Part of a small language model's weights: a variant of Adam for these matrices, 318M tokens.
MLP neurons of a small language model. Each row is named by its layer, matrix (up: input weights) and neuron, and shows model dimensions 112-239. Each number is 128 + 24 x the weight over its row's rms, rounded and kept within 0 to 255. Numbers have three digits each.
Before each neuron's rows, "fires after" lists the tokens most often just before its 100 highest values on Wikipedia text that the model never trained on. A number after a token or word is its count.

fires after: " " 30, "–" 14, " pro" 6, "-" 6, "re" 4, "15" 4
L8.up968:147126120126071119137117143106126134125117148104153144119141131124112173130106128166178096136154137103130138115155136093165121130126139179174107133110136143107137112118111104105111154149065139157150169110105117115153131136107120158146132120124120192096110121133125134126161139128135156115124148195109117124121161126124102131087119143110165140143112096176097148122112139192144122134104

fires after: ".\n\n" 32, "\n" 28, ")\n" 7
L4.up515:124130154113128085135129091128125109119099165086139100111119166113096130107159140127117074117114167153116086109126149103151114083174105126124127126126138139093120120106129139109120120131092119175084124129124106110127096115109145146114122166158138126127153173110164139132155099112152133083153140180138109109104123156133094115086105161106115148128080121171132092100130146092123120189087

fires after: " " 49, "15" 22, " (" 8, "17" 6, "16" 4
L5.up644:142100066134112113137100129155157094119118136109153112129103079126128144100148107096140111125114142103114151133136149109153090102147101147131108104161117118094092131117129138107111108151103138174119161145122094124142109129130155139144154104184110159112115132098126129160152148144125120113150132136135137118143100138110098145065122151095128134128121110153130096134116172134113111186112

fires after: "\n" 27, " \"" 7, " (" 6, ".\n\n" 5, "\n\n" 5, " allow" 5
L2.up631:116115101174114087127138148145106116134139171137159111151119099114085108136145151119113137137140154148120096091085116126109148118146175131170116109147155129146132114154108128136126099149135095119085114099065140083076131162155105137143148178142157123122140170106138142093155142081131111141113082152130099098133151124104102113104117107105166151101170093150127152162138113117122161148101

fires after: " " 30, " design" 5, " becom" 5, " was" 4, " play" 4, ")" 4
L4.up736:167122124131130143152115093103117134162114133090116146167120123127082140142153147113097111117102163114121102117095114156156129122096115112157106128101139151139147119091132111115118166123086117182150173134130117109115094160125114154115117143162148095158139133116123143116169126128148141088163138156144077103128140168056052132133154166137119136156142134140187127154145127122154109152120

fires after: "." 81, ":" 14
L8.up718:118122121134112146173115118114129099117124151099122118143127137101122135156142124131134137121078105124126130094120075165178057117150127140139104143177137138115152129099173112131133176090112122101125130132109105097130158137142123143115128142164110119135092101129192119136179129100152106121135147145178127111114138131142148099179108150142102069134101111213165102121099185130091124169158

fires after: " d" 20, " l" 10, " g" 7, " w" 6, " v" 5, " B" 5
L10.up956:146073115124126130149120139073140122103119158110166138100134136153171090138098147141145156130133124095098146143105113081142140107168142099102145158115127126134107155190099125127085125117099105193157146090135118139096085112130133150105137140143140126124148145112178126160158084118162138114128110130123103091127117156097155111111136153105146158104159141143090121123162138146143115137097

fires after: " s" 17, " d" 8, " p" 8, " g" 8, " v" 7, " ins" 6
L10.up92:130137113095091106130129126153100119116112135127143136098130117093108147096136156148126140096141148118127111133113092093094152117164110128121142134161129174104132153099112082159152130096123095136124146144133127146091095144176163146110123130158172159147154119140154128143133126113133160128142094162117118080116116144096132065152120130145132156128136168133098146105123121134122079154124

fires after: "," 31, " S" 14, "." 9, " was" 7, "S" 6, " |" 6
L8.up403:129115127143110144117130110153138146156101129128171144073162145121125131126102160097108128144096087120138145106137074129116102137123092157125139125126125103116142135168141158129098172122121093147099124156087161104139166119170130116146091158138137148140109104166113132114111093103163135127129127159137144110179108122114119084125142146125121137164111112108170109121133157152125133131132

fires after: ".\n\n" 87
L6.up473:140111115108165095106134097132138082162116141127129140083098136110124122170136162121131119155080131134095119118136108119133087123133149090162073145144131120098110127159141098131126109116090127195145147156141094124125108143147129115133142145126136172117136161093152135102169116112168141145111102161138084123137142142107091148111103110120126130117109170154098129167111112166141106140128

fires after: " S" 19, "os" 13, " s" 10, "S" 7, "s" 7, " p" 7
L10.up819:148129156105125112143098094150116074149111159140116154107101163118115101168111150134133103150133192113100169109100069090141127110156138164117148139145113125132127115132118133111132123142108093131087137103127131111096115114132164130087104146124114129147144150107118114144165121149199135144149138167101127122119109128088164147142120110119153149146166130186122093112117111098171097122117

fires after: " in" 19, " In" 16, "," 14, "In" 7, " and" 6
L8.up531:146165125131134084131148118163137095127108109147137159087118151143097150123095161132099141152129134103129147090106104112090115102144152152125152134112132107142138145142126091147123089145105112147142156152125136130136162104143112135129124138126121111093094149104122145133138120182132144088124104112112080111159147169126099159139105089123147110097131165138180081114081165124135149163168

fires after: " " 55, " (" 8, "-" 5, " with" 4
L10.up833:166125110098138125145145106160114117118111127099179125106110097091136179098154144097132116094127078141146151092127119089133108125165156129085130146117150186110091145145130123141078116147072117145135140102165067104112100101118152151141108138103127136132125099154119162148177148083112124116107136138155085134168086110110104158126132146100128133145151132153131128135108143161103146145185

fires after: " " 39, " \"" 19, " (" 7, "–" 5, " becom" 5
L6.up453:134143117080111115118136149181186101159134110096129128132079144151122147131153136123156107152125178124156123097089125083142106132134158096111110086110149110131094126121115093105144146128095131141091134120119100095165102157117177140094093090143130122128108157123131095082136116148145151109164146141131121119091160139095097157121146131121081117108102155130091120138158133096157153113110

fires after: ")\n" 28, "\n" 26, " —" 10, "0" 6, "9" 4
L6.up7:118134142187063109167103136114143121088132142114125153119136103124108158118139137124121098117165099138122168104101140116111088137146147132152115105123160111117129110147141135100104114162103131113128137131097139074116106157146112154075130141136133127143155181161164151138167101079110127076152142141145111153128137135088087162153134155111153116144167121114124159115100179159100115120135

fires after: " C" 26, " c" 13, " R" 8, " St" 6, "C" 6
L10.up727:139085125132115128129096095058160054102130144103144162099092171129113129114145162114114116125119106174118100121120169095126144149115129175111122119141121141125175116205133107151103106150142134158152158130160111110117078096138120129064148107147138161092145109106159092134139148101167090140158107144128098122149111137115082163080123158153121097102107120140149089154112132130098140134133

fires after: "." 37, "2" 7, "E" 4, " d" 4, " c" 4, " C" 4
L2.up177:142146089058108132110135111122090116157119144148139125144121147136120159074175137129179148129068092089109138092129145095128126087162093151142119137101129118114128174146132108110131124143092139165098142144141132103153137131127111102077108111118137138136131128102096116141119133123101151097113129103169133116131147146135145148135132152079124097151084142100133124120097177074140136176159

fires after: " " 39, "-" 16, "," 8
L5.up849:169120155123089128159150105100146068108090090135139150097118124126113108169152140116124112120139132089152115102119115128121117149116138128130136162125151128119149106166098137092102095160082125131141116125103120096151133161168106124127107090108103118082124119125124123122116115084128114176178087164134113155132145155136093132165155110127139112126124106118086108135108180131138137137113

fires after: " W" 24, " R" 18, " N" 9, " Mar" 5, " G" 5, " C" 5
L8.up781:152185092112086136142109095122138154144078153096141119148136122129077153104145139132084117178110094120139108156120092109145118126120137173089124106115119159117101148131127145142133139118113105111117146145142134127145123124131119161162100100140142144105132135112126101097113134178140147100142133158107191120098142120092124133115125149087118181112133099114148141114130136142129161118114

fires after: ".\n\n" 44, " |\n\n" 15, "\n\n" 10, " " 5, ")\n\n" 4
L6.up95:133127136133119100111137107144110071141140188110157117090095146134157114117133123112152133144127117150089196125145121121132134159153178147127093082139109163131127118101172119155149076129109138151063128162145139130103125159179104118101138115164145118107159147143167127130155122126153095092156132136109131116151106147161127127103117103127182127139107105098165143110094144169117119140109

fires after: " the" 23, " to" 14, " in" 10, " of" 6, "201" 5, " and" 4
L8.up41:099116154113097121153138068093134121145142115144159109125161172127095124115123153174112159141116116137104128131114113110112128126136094127109114153114133105136132142175153140125103139146102124155110117107093155104120165117177118139166127130129132119141145116088110113173179073171106093108085077098097154115162142158153118106139139121139175115117094127115147124132135122136136091106161

fires after: "\n" 58, ")\n" 10, "50" 4
L5.up286:125098108149133094139167129095100128107085179110125122136119135134090168125111172097127134126083079162110130131126159146118105130122106172174100067160151136125146137129156145113165117104110141125118123165159128084137100128183111115119130109146109153159135146083157140164164110095143106146113110144146112179148164140091119143117137153099087145144156086119159122129086180158142130141126

fires after: "\n" 57, ".\n\n" 25, ")\n" 10
L4.up594:157142136107120119137151113166140106145081184149094150124107141126088105111184146137144104122089154114116098119155094102143084113125133123143138102120117145133104134161120120123129116104097162114105189154138098095142068146141118121130145112138138169135172170106119134116151145118167082087118143128150101130150156103142131170084162165093159119160146115157107105154108143108136162122121

fires after: " " 25, "4" 17, "3" 8, " (" 8, "6" 4
L10.up391:137139154107091113109139138159125148084179133120161125089088097099109103157125184158132124113141117109149141081134153083104083102154113102129125111144129126105094123139118123164114103120118099140135103130114155101116155146102110153108121150116141134090094156119138111121135140154154138145140154108184111136141092166116174100111114121119172116151132100137118126145085163116121102118091

fires after: " h" 16, " H" 13, " A" 13, " O" 5, " th" 4, " the" 4
L10.up303:121116143106108148156140132113086119136117179115154116086129114091138121142158121144129145133130155118091135128111109107111127127144121113136148096095125116111136164116156152126086121097109152135146151112133161096118142136144149130137132092151168113116138119150151110153114119113161199122142145147119118144159131114119123146117132130138145073124113101153129082141079094071109143117124

fires after: "." 82, "ec" 4, ".\"" 4
L6.up47:105106134131139127102117100108166100102128174057161132107093167131110120093129167117122111131130098098129156147075137101145111137205137132128126102123139103082128121137139147128154144122103105129097139105143144096128125158162128132109133087138155168146114154128119113132113166064123102137161140131135106131182148123126129147126146155112127087145089129123128109123125135153177128171104

fires after: "," 15, " July" 14, " May" 11, " September" 11, " April" 10
L5.up682:150149139135100112122087109099129124129118146145119136073137114177085142137137127108134138179095134112097108099115157161120129119128146110129149096147097093140146121121163098124128126148110133175106117129113113107121126129184153144149109126162148100120115148115125074138121095140106134122169145183151127100124097136095118130082147132137101132092168119166148152110090134121123080134115

fires after: "3" 13, "2" 12, "4" 12, "1" 11, "6" 9, "5" 5
L4.up384:148142165119121075140160108131117115123108125103088145086082130122101156146117140084111115138122086088153170073127104135134074131139112089124119131134112132094112094158144126149092083158095114152154150162132116090133124144129079164107104123111163135113089127138154140131135144133090116093082141119146130139128109133149162126120109123164153097130167135105092134122093133110088153104140

fires after: "," 35, " May" 10, " November" 8
L4.up929:193148111079078114162109131134127094170152140149104154098114109142094169167098148125125127143176160093159077119151102128146148136158167091113120113145162140131135136132104102111118101144120131172132146122110114132149142093142101143144135163095130097088139091132131118135157119116092136121150129167143131145125180162114135114126132160082153115130102135099115140131110124153123074133134

fires after: "." 25, "==" 16, ".\n\n" 5, " in" 5, "," 5
L6.up458:169122102152072101130142111125125091198102134105118146122138104142102133149111127127136177182155105085113127117073108103154127110142122159133125107172089111122162121153163108121128144110069103131138154122110115148115110098156124164136143087155114174098135129133157107136128091141147122168123092164134120109141127102144128151107126140134151127117095131127115093120120144093148102160148

fires after: " v" 15, " V" 13, "V" 10, " f" 10, " F" 8, " m" 6
L10.up434:125171095111116148119100108120139089127095137112179139168129150172062130133132155147160158116113122148075164119087145107131137138103127157127110162137114093150125114169146090155108109111096091118136139180144127137138098148147153144142095131130118135129114176129155148123139167115141116101200085117109092104127072150122158103123128086092113147146149107128104148131105128116150123125151

fires after: ".\n\n" 29, "==\n" 10, "\n\n" 7, " ==\n" 6, "." 5
L6.up868:119126126092073088121123106143110130126130174146144124072093125114135155116107101102094139127144147112142131110086133140122100149132129140185140103104139146150094108112138093127156110096139104188087163177105122110089166155191136132112117126130143118121115112108106135122160160119128087100103126124107134098104122168131097131087134160116139127110082104131118109131133158098137126129135

fires after: "\n" 41, ")\n" 16, " ISBN" 9
L4.up91:149114108111141093142157132121109125143099158096101118096167090131067105137121153100115152148095145166099110086100093128109102137121155142103156117149114137112115093183169117127121150113131142122132132159146118079093107139153159138128108114142142175168150167139137122100163129087134097070136081157148091111127139107108125130133161165115091163116145097127133070135136134107153124144143

fires after: " L" 30, "l" 15, " l" 5
L10.up607:145106131062095126151153102137100106125093128120126103147096162112126093116144158129124128148117118141097145122167096108145147150172122155132100117132102152139119155149102112149136112130115132120061128132146107131134127135150130133063124122115126135103131156114131098116139132157139133139137149187136108100132114185119151130121149109125137106139162156182098096145105182146114111139127

fires after: " " 86
L6.up286:134159114110113124128159135130100111145131165125177162141090118107107091138169146090156119164130170127107135128109144125140088154126115118168088171139097151127064131113174107115123105174121139128097167114140122115153133132126176132119116104163175112110123148134128136111181150140144125127085141130133132140136143178152136130107110105122160115134123110130141106130145127118113140136164

fires after: "==" 32, ".\n\n" 11, "==\n" 7, "===" 6, "\n\n" 6, " |\n\n" 4
L5.up135:151120097106127127104157102112168078127093098099119126148141161153122116098146169107135142150133152117146143103127124095148139129181134115143120128119125116087132133159116089121117096088150118122146117140110165105132086145173121148115156109174176105134142171090119148124164144129149108112156101124107142097113137144159118146110191145097136110140130128172174128126144167132088103148113

fires after: " " 57, " St" 9
L6.up648:130105146110105109093152119122120064122114116131143130132096131124112101138140087188163128108147111127151155181129138112147090074132144149089092108151128140105087115152149085102121143138106118139149132135097139108067140143136133128158155137131116154118117125116126092136149126092111128086146134127141137123109104186116127179155109108120155092098083083162158138122125176157103119139132

fires after: " M" 16, "M" 13, " H" 11, " h" 9, " m" 7
L10.up953:122106101105103121098135146148144113121103135130100124134180142075101154147098135172190155106124128131135137146128115117089110148127137168142135137117101084117137156074149118126085146103105127131117112104141158108126141118128112119112136136134125127112128137157100083160150131089132159139137109137135083151131181136140124129169109104093130117151142100126133083185073165141166140145164

fires after: "." 50, "Pl" 5, "," 4
L5.up216:139152112101089104109106109143172103145139108109107143133126164140111094115131135183112127131137122101165103107112115113131128117156110161163137107115117091143130147121166090119131097145093082104127190148149105146138100155127099150142117100122136161092132099156138131107140119073152108144122091136160092110173116190139105135133147102087111118100094152125148119121101167161142099157174

fires after: " |" 35, "|" 21, ":" 4, ";" 4
L6.up464:159136131110147126132104116177132124153142128075130128135131164107137147129107130179109132126153109142125148102088138136127145129139140128163111150124133143098089115126152118086132132120061075110133170096112143119124095180151094159157077101138123143139130156133179138122118083108115174133100129121170136142149098093108131141141131141121139089166135154156140076144155115134183113115170

fires after: "," 50, " |" 13, ":" 9, " mm" 5, " " 4
L8.up133:122129098118094119113112152095159132164142111113134099103106187165129148154110134136091169151110113137164150142097065110134143093129111125128151115142171127118130125117159147144115148162093126146124128147125137132125174144195112142111109148171120078109128125144115130119168098127139094112111134141196109109151156119137136123137186080093148155127077138119120076160094146163129097146117

fires after: "." 61, ".\n\n" 7, " there" 6
L6.up530:106129150123117103114115097161136114084147158120138130137116155169144126105120147136124135137122127077113146139144128074110134111141133107156120106131146125110113090148116157148130142139106085143100153110109148113106144120147162129144145164138129131108114111149115097106137169115111121137132165156143079107141141129089101169188153153142114136131162121157132125113090149135178128130099

fires after: " l" 23, " L" 13, " s" 9, " R" 6, "c" 5
L10.up733:125129132094155122145086109074093125110120107118133140150125161134116070130171153133112136151121135106169140118178124138077108139149100131098122075100161163151110117164099129118110141071111140161104186138139130088148125146149153120091101115158219138127146129138168074120129150169137137157100089130141115088171112134085130134125149146141163113130140176168118141116087147121113141126146

fires after: " " 24, "15" 12, "16" 7, "17" 5, "13" 4, "In" 4
L5.up537:166148121090102150124113111165157074091123105128156150154098131105122145102134098134122134104130132087171151147137157138137125103114139153109085103151068126135106152112122134111091105130092125129141155147130140111165092168141134100110136080131108161133090137075129092165117183113126129121145128113169134119140131133118134114141113136132143093179062133160127133121101176131142113188131

fires after: " the" 17, " a" 15, " h" 10, " sh" 7, " m" 7, " Sh" 4
L10.up433:104165163111085106132133132131083162129124111128158136113099175116119099153129117156109120123122102111139087161121129104142102135137184131159147064104117121140086151133109162111140127096126152113135114130103132103144150125158137146142074110129169098131115118153134129113102103142136144129128113130136106087133123127133124127095128144151156119110105132175107161103089156161188111111157

fires after: "," 38, " " 23, "." 12, " $" 6, "-" 6, " (" 6
L2.up299:217121121164117153134094152174118128163146139113113161107092159113107110153132107123129112112139152101131167108119068143134118157144123129154140154112162093124104109111157092137093127150121146147163134132137160142102151148142115147118095154108122115116098130178134146114161137107103126116119131110121165103132152138132155128128129129115138101144090135104103053141131124133121083117162

fires after: "uk" 26, "." 13, ":" 11, "ra" 4
L10.up245:128106123105106165167068105132170123106109125100125117135134141144122134182149128119112120162164163114129138129134081143164081110107121108131139127128114086114118139142105137106100187116115129124173122104112135120156131153177123143144139130113099110141123090144131062115119148105132157137181151161143138150131137098121118106134139149097116118145128106123126119150149144168132136084079

fires after: "200" 16, "193" 10, "194" 9, "195" 8, "199" 7
L2.up539:107126099156134130182146127096121131156130122112163101135100155123107158138158135131150141139111135158156105140136115138138133142134138150090075079174139089137133151130101122150135119108113114130097145124122136106161128136156173140087155077142102112102115122128165129136175114108114113070160123144149133161120123121092139130189163116106117134128110104140135091111144173105133104164126

fires after: " " 32, " and" 7, " in" 7, " c" 5, " C" 5
L8.up432:123125142125124103075141073121097107132123082126155137110126156137143148135129113118143076127126144127101139130127154110142123159127132137137113148115122140105069093118122117138092120153129107170088123095132121120154179089154141153103116150117123133120096087100176115084095113138127141125153140148149134126122114130182108125098183123167167122171142120206116151149054103113123130132135

fires after: " the" 16, "192" 10, "202" 8, "\n" 7, "193" 6, "197" 4
L5.up557:148163137133109161131120137132153135130098152130101133132119156094134146113195150132142087134114131148093136130125141099140089072123111123121100093152113107068092166109157122101131170139109137163128151144108165095131099125169161154091151092111142128158110149095123114095115125084162164113147103111111147175120109130126112117142194148141100112134128087163086112094122174114115145151132

fires after: " " 37, " |" 18, ";" 10, "|" 10, " ren" 5, "°" 4
L10.up89:091159178101139083047123112111124108126131141131086139111093110127139108139101157187103127144096118126107130120125056132119102149181145162157145150153169140108108135167104127156115115116125123124126118182128082095076130136092129139128105152138147148130142149097119133122149088140157158146133142124136094171117133140117134151138109119128083127143141147113125072126102117113130145145132

fires after: " " 28, "==" 14, " in" 6, " a" 5
L8.up254:132159101142121108130161095128141151119134108150150150116125113106119126124147125160133083154149129081114130142117136117137113107098157164117140097138134167094083098090096112129086122174094152127145155104120128097097148112133141154133111136131172088110148122100159141101141111138162116080108135154137123141160177134157096103118128138142112133116153071161126160144119154156095138146136

fires after: "," 17, " and" 13, " was" 8, " is" 7, " becom" 5, " most" 4
L2.up433:141127092123114135109127109113113084142117133156084160095106124105114115147152149107128109112102171132113160114096077072119124149139130189130114165146142140148162104158101133085124136138124169138114132128131129090126136120127155138084105117103130120135123125132112119088112096117187092121119087128136119089114128153096116163180165128100156120121146096137076104146108168092140154115109

fires after: "201" 26, "200" 15, "199" 11, "194" 6, "198" 4
L4.up220:153122133129114111123109130149131080108101136099133152133104173117135111144156163161108115118079124115125081142136094120078101126133171163109099105114140145143126136155148133145115082123159107102160133143133118113122132110147155169120150068169094138118123160113193121116145104121146193116136108123153141140155154112108090132176107098166109102142107129191157113125091176141113096122163

fires after: "201" 28, "200" 23, "199" 15, "202" 9, "198" 5, "196" 4
L6.up85:137133163128126111121086118094137105114163156114146170111133124086123152154147160144150118106084088121124144087130099149165146147133142111152106125138084090149126139159132134148122124091117139156099147143135107098133132129133140141113143128130117130121101120091145157143148139125128168121172132130136109152111172092174110134147125180108133130104102117170139102171111175103116126102108

fires after: " w" 18, " sp" 10, " W" 9, " t" 7, " b" 6, "w" 5
L10.up156:143119090133104112104157161146136118121130105123153130127141158097099110144150125137064137151154140135082140129119138111147145118145099105166123137152105164112122130101113139075126113063090124137137138117130140125153115155185139152101114133143151149124113126154153120090155136055148135124112140139146122139166107131082115148121116114149119117135145066172098131122107094176111154125106

fires after: "ru" 23, "ri" 8, "ir" 7, "u" 7, "l" 4, "ra" 4
L10.up317:157171115093127132126131136150169129116125128117098110126142147117158171150137113129097145140107165168161135072132144127148119126092115107105099097130098077142097118118185096117123117140147107139110161111111093127116110116122130114142161103151147134098134128108151118142117121173061095109138151152130127140166127133141072140149135141080133148090125110134106135153136112122070131149124

fires after: "0" 28, "1" 8, " C" 6, "4" 6, "c" 5, " c" 5
L10.up609:135145104128118148122147145098120120148113146122130149115148145168120137150149159108183150140037147106111117087121107101119084066125129132084130156110148085112129134141157111102150111141122127075136141145097110136090125139112133122122138095124158139113126108129171137167135138123129121104165107140103125105126113123160133086113152100133129112127065140178126127158141151108164117172188

fires after: "," 62, " " 7
L8.up554:109107133138124111146129139089132130157108151112187121093107100135119163106117154154119164141128106145077179105095120096163137099153128144148130109129126137124101112118154113132107090128085168143120157152126168134135142132156133152114119130147139122070073162100129112069149124137117121138131122134111137115152137137111087116171160096119153120136130100159144098134109106135129109125160

fires after: " |" 23, "b" 15, ";" 10, " " 9, "0" 6
L10.up161:090093114092140131159177118135140120085134150101163117153113161117116128131107087127139119123062133142110124125151120122166091053136128117118126099118094174108091129123171113088123108122120098146087123172081137117078125171120133108138146148139144118133109124124134124132161146110117107128150136116126162169170149114104163126141141090140176100135161115118084099129119155139127125163125

fires after: "." 88, "==" 5
L6.up828:128120117073095102100137081148157101109119144082121158110075113129099095114119152135135112147122116075106145125162128098143112137197136107129106112110126150132070137155123119146137148096099108144122154096161127153101083162179111152127137110110121126110149106112123107137144126075104077118156136160127149130138172104115136124141135155136110121133091138118138139133141116126151103166118

fires after: " |" 52, "|" 18, ";" 4
L10.up748:141107144091114117131115118109133125164139135118135144097134126097110111143120140154149097149125109101115144118121053118143133130202080127141148085110099117122071150110100129108115127111120063165116120085101202149074140156123137165140111129142112133116145128139180093095129131161109134132117169132141156151184122113142144128094134120097116116132106124143149069121115120105187101150104

fires after: " S" 19, " v" 10, " N" 10, " R" 7, " J" 5, " V" 5
L10.up71:152121072114125113108125111167092107117073133100160164111122147097100129096121132128115160121132108111130152120146104139142097125116130170093142089131097144155113182171127143124130122140106113115118110120120073135127148124114088135187106136157124172099136153157143103143104135103120138162157103133151086102125132141099135117105137142133110125155138156149115142123130156151130122121149

fires after: " in" 26, "In" 18, " In" 8, " " 5, "," 4
L8.up980:115154115135102129135193073128197083145153125124140135134108130113095144153134103124117128133142102141120122099143119140130081091127158151152122142148111087127123162118149106117138117172073118166146126169096100113132145128103134148146136108092159149100141141088137122136173133153149118100169098115143149149119115100142095122174111142121162104129108112113167099159127172103098121158143

fires after: " V" 26, " M" 14, " m" 13, " p" 7, " App" 5, "V" 4
L10.up101:100148140117143128110143115113179104106126090089118151148134131140110093120153131162115140130119197127113140122120117107107155133125160167123112096108105136097095110172166081123089087102124122136144118141153126103128087108119153114158131132160170144130132137102108142114113099134146127080168140149117086099131151187114143100153120107116099097133152130154135126121120145155166117147152

fires after: "1" 22, " |" 19, " July" 7, "-" 6, "," 6
L5.up977:167150129122120120116105116144121152124153088116143106116132095134086147161122157123121133148151128113113124091132115135118114114128190094121154147134089087152137110144109144125077127114066154154148157155088120123095127154117127123158113091103142147069132174144140141147158136098110097131166100127128123107105166187134080093090133126121118143112119128130138128161148170094149120116133

fires after: "," 35, " G" 10, "A" 8, " S" 7, " was" 6, "K" 4
L8.up63:138158122154124154088143124143077096160146152097102172144072101145138139134130153149139087146090130113129149142140085106142135132169146152168112112147174084091144095082088131115110098138118132085096167129119081106121120141145114163099143153163153124096165142089096073093128109099159125124145124126135072111162119164104147169129112152146130125143099114115140090125112166142124134145129

fires after: " in" 18, " U" 11, "," 8, " E" 7, " of" 7, "E" 7
L10.up109:164120062127077117101126113115149110173100148110168095121126134118117112083100121157147174141135095076111134125134098113123078137140146136140132063107116122101111153103133094135112102124112145129129132143105121101122130114142116153161143135145147142092135120127112112170154079158116124090127151114147089161149105132106129103122142107099120117115076120154168091165130142156144165134107

fires after: " " 30, " in" 15, " of" 11, " the" 4, " During" 4
L8.up51:083136127134120096144192108139134131143158132105151114108089154146105149122101126173177137174102144161095124113122123140142152123141127154150110083112161074091106152122155124151091118151100139122121125124144133155070112091121200138131127149137152133120129112076110128123154140156105098110119118126162108099166152140171129108135109141118141082141108120121181126175085092135146136134146

fires after: "." 24, " " 14, "==" 13, " (" 10, "-" 5
L5.up781:156127098141130119086165088135109069179136133105103150136101195134126135131124096127158148138092096112072121120110111122121140137165138123149140133151115153121137141115110108148098164137130144123137134089118108138115113161141152196132103140130124132141092148088162070136146139064125134133150148171108110089192131139085084122128136100132129119104107101164134082162128123145103109132153

fires after: "." 73, ".\n\n" 6, "\n\n" 5
L6.up548:127147096109098091141138079160135088099113126118142138106076131113135119091126147155130132127120138125112139111136156084124127147143126129124115078139149125115086129127116141120144081098136081125101135111130160112095136170178131135151158080124098135094127141164108147158120159091140108137151137138129147104148160142105143152156100126122118130136107119153116111141133149106145102127144

fires after: "c" 13, " Votes" 10, "°" 9, "p" 7, " rec" 6, "od" 6
L10.up575:105164136098124096124147133152138135155125126117106162182111097113162152093145167114122130132152120096076117134128137158134128103165154119103138115149085132147098112102114105070131133106133105134082167154146131080168091119116109128153116149164103121157102152072143132101153127121120093149118133139149169098100119109064106102145111124103120136155147117136103113107113106154132135102107

fires after: " " 60, " St" 7, " the" 4, "|" 4
L6.up630:144120131146127140129161100135146085131128106099139107106059120095071130117151121131136099166122138139128156124129120137130083173128176118132111120151133086114126155109197119125074155144125117132108153128107136108152112115143122133117105135143126128085124104146128154136155156115129066111175101110176118156104141167120124128148097099117129145155153107162146138163143173138099125095123

fires after: "|" 25, " |" 23, " No" 9, " " 8
L8.up1001:147120126093161124084115122132152100145069109095122101120108153091134128098144145163132151139118126115085094120138080111141100099188128162140114061140141153141127135160154134143123118109117103147127120116145148114145119088149089119149121067147125116094099111122149146105134098073120168127142116118127152173125107138066107118139129090125073128170136127133080122156109131126142119124157

fires after: " S" 28, " G" 14, "S" 8, " K" 7, " n" 5, " N" 5
L10.up314:123146140142068132115099090136108143130101158118105148107126133145134125147085122123144139149089108111113156112154099116123074102129150150118142136120116151102090146180162136164092108136120095126126150112122160113109118132134109143121079112171164151063161171127152123104106095126182172081135125129112088104132082124135155129151185139099151157136135157170123164121086137134111143120122

fires after: " T" 23, "en" 8, "t" 7, "uk" 5, "T" 5, " N" 5
L8.up935:103138091130120152145123145168124104151130140115170113109140160136083125150153120131135130169141181088145110076108131143149132123139132110103143153187124169106075171147166104107132126130132144151106132115127122150144133142127107118176107108133140116117133159098133077172135128099126164096144118122119112128133124119123169132130126155145119085136127074186123104155127123166102153111078

fires after: " " 41, "." 11, "-" 4
L6.up60:150136127123144128087122084100101106140159104108127163121097124148118134155171175146131151126135118106124119088149101125088122145144136157111123156092136127113123148155114119148094125148116090140146161082091126124128144110185139150124108111086133113150106105115152154147188107085136145089143156136123126094082168115130108174176117159124116177104092142145149120139113129147134163161142

fires after: " S" 30, "S" 7, " G" 6, "\n" 5, "1" 5
L10.up848:125137126098133098111137110169115091110129160105148100159139116138084129113127101148158146112127121124102136148120104113106130129141164132144126130136082110071128149110135115152100072052163106113112141164123125140114147123168126112141145135163165175127169144133142123133138113114143154101150114123132096125124152152131172135122122132102163118154115078159149097159099135109136096115108

fires after: " C" 22, " G" 14, " c" 11, " ch" 6
L10.up707:139100124103134140134137109140142097126125144112105166140131159126145152106110136136098131160084110136131099113148087142118072128127090112137096110159142083127105120155103141149114112163153127188141150168117119102145103097150153160175127135121139122069176126137146062106121147171146129087171099136140111123119079172109083101096120111099077111142128083153125121139124169115122142150159

fires after: " the" 40, " Christ" 8, " A" 7, " a" 5, " L" 4, " every" 4
L8.up991:100130153128088113134126132104115124161119108115151125108115146127109123112115133143084151149126106087077168128164140092132136095145143148134104131107145101108104111137164160116092159135093131123138122144111116096152157119142131124113126140137135167118123093118159110094138080121172134081111155146106092136167096124145160164134117123148108127152108128190142081094091157139132114139081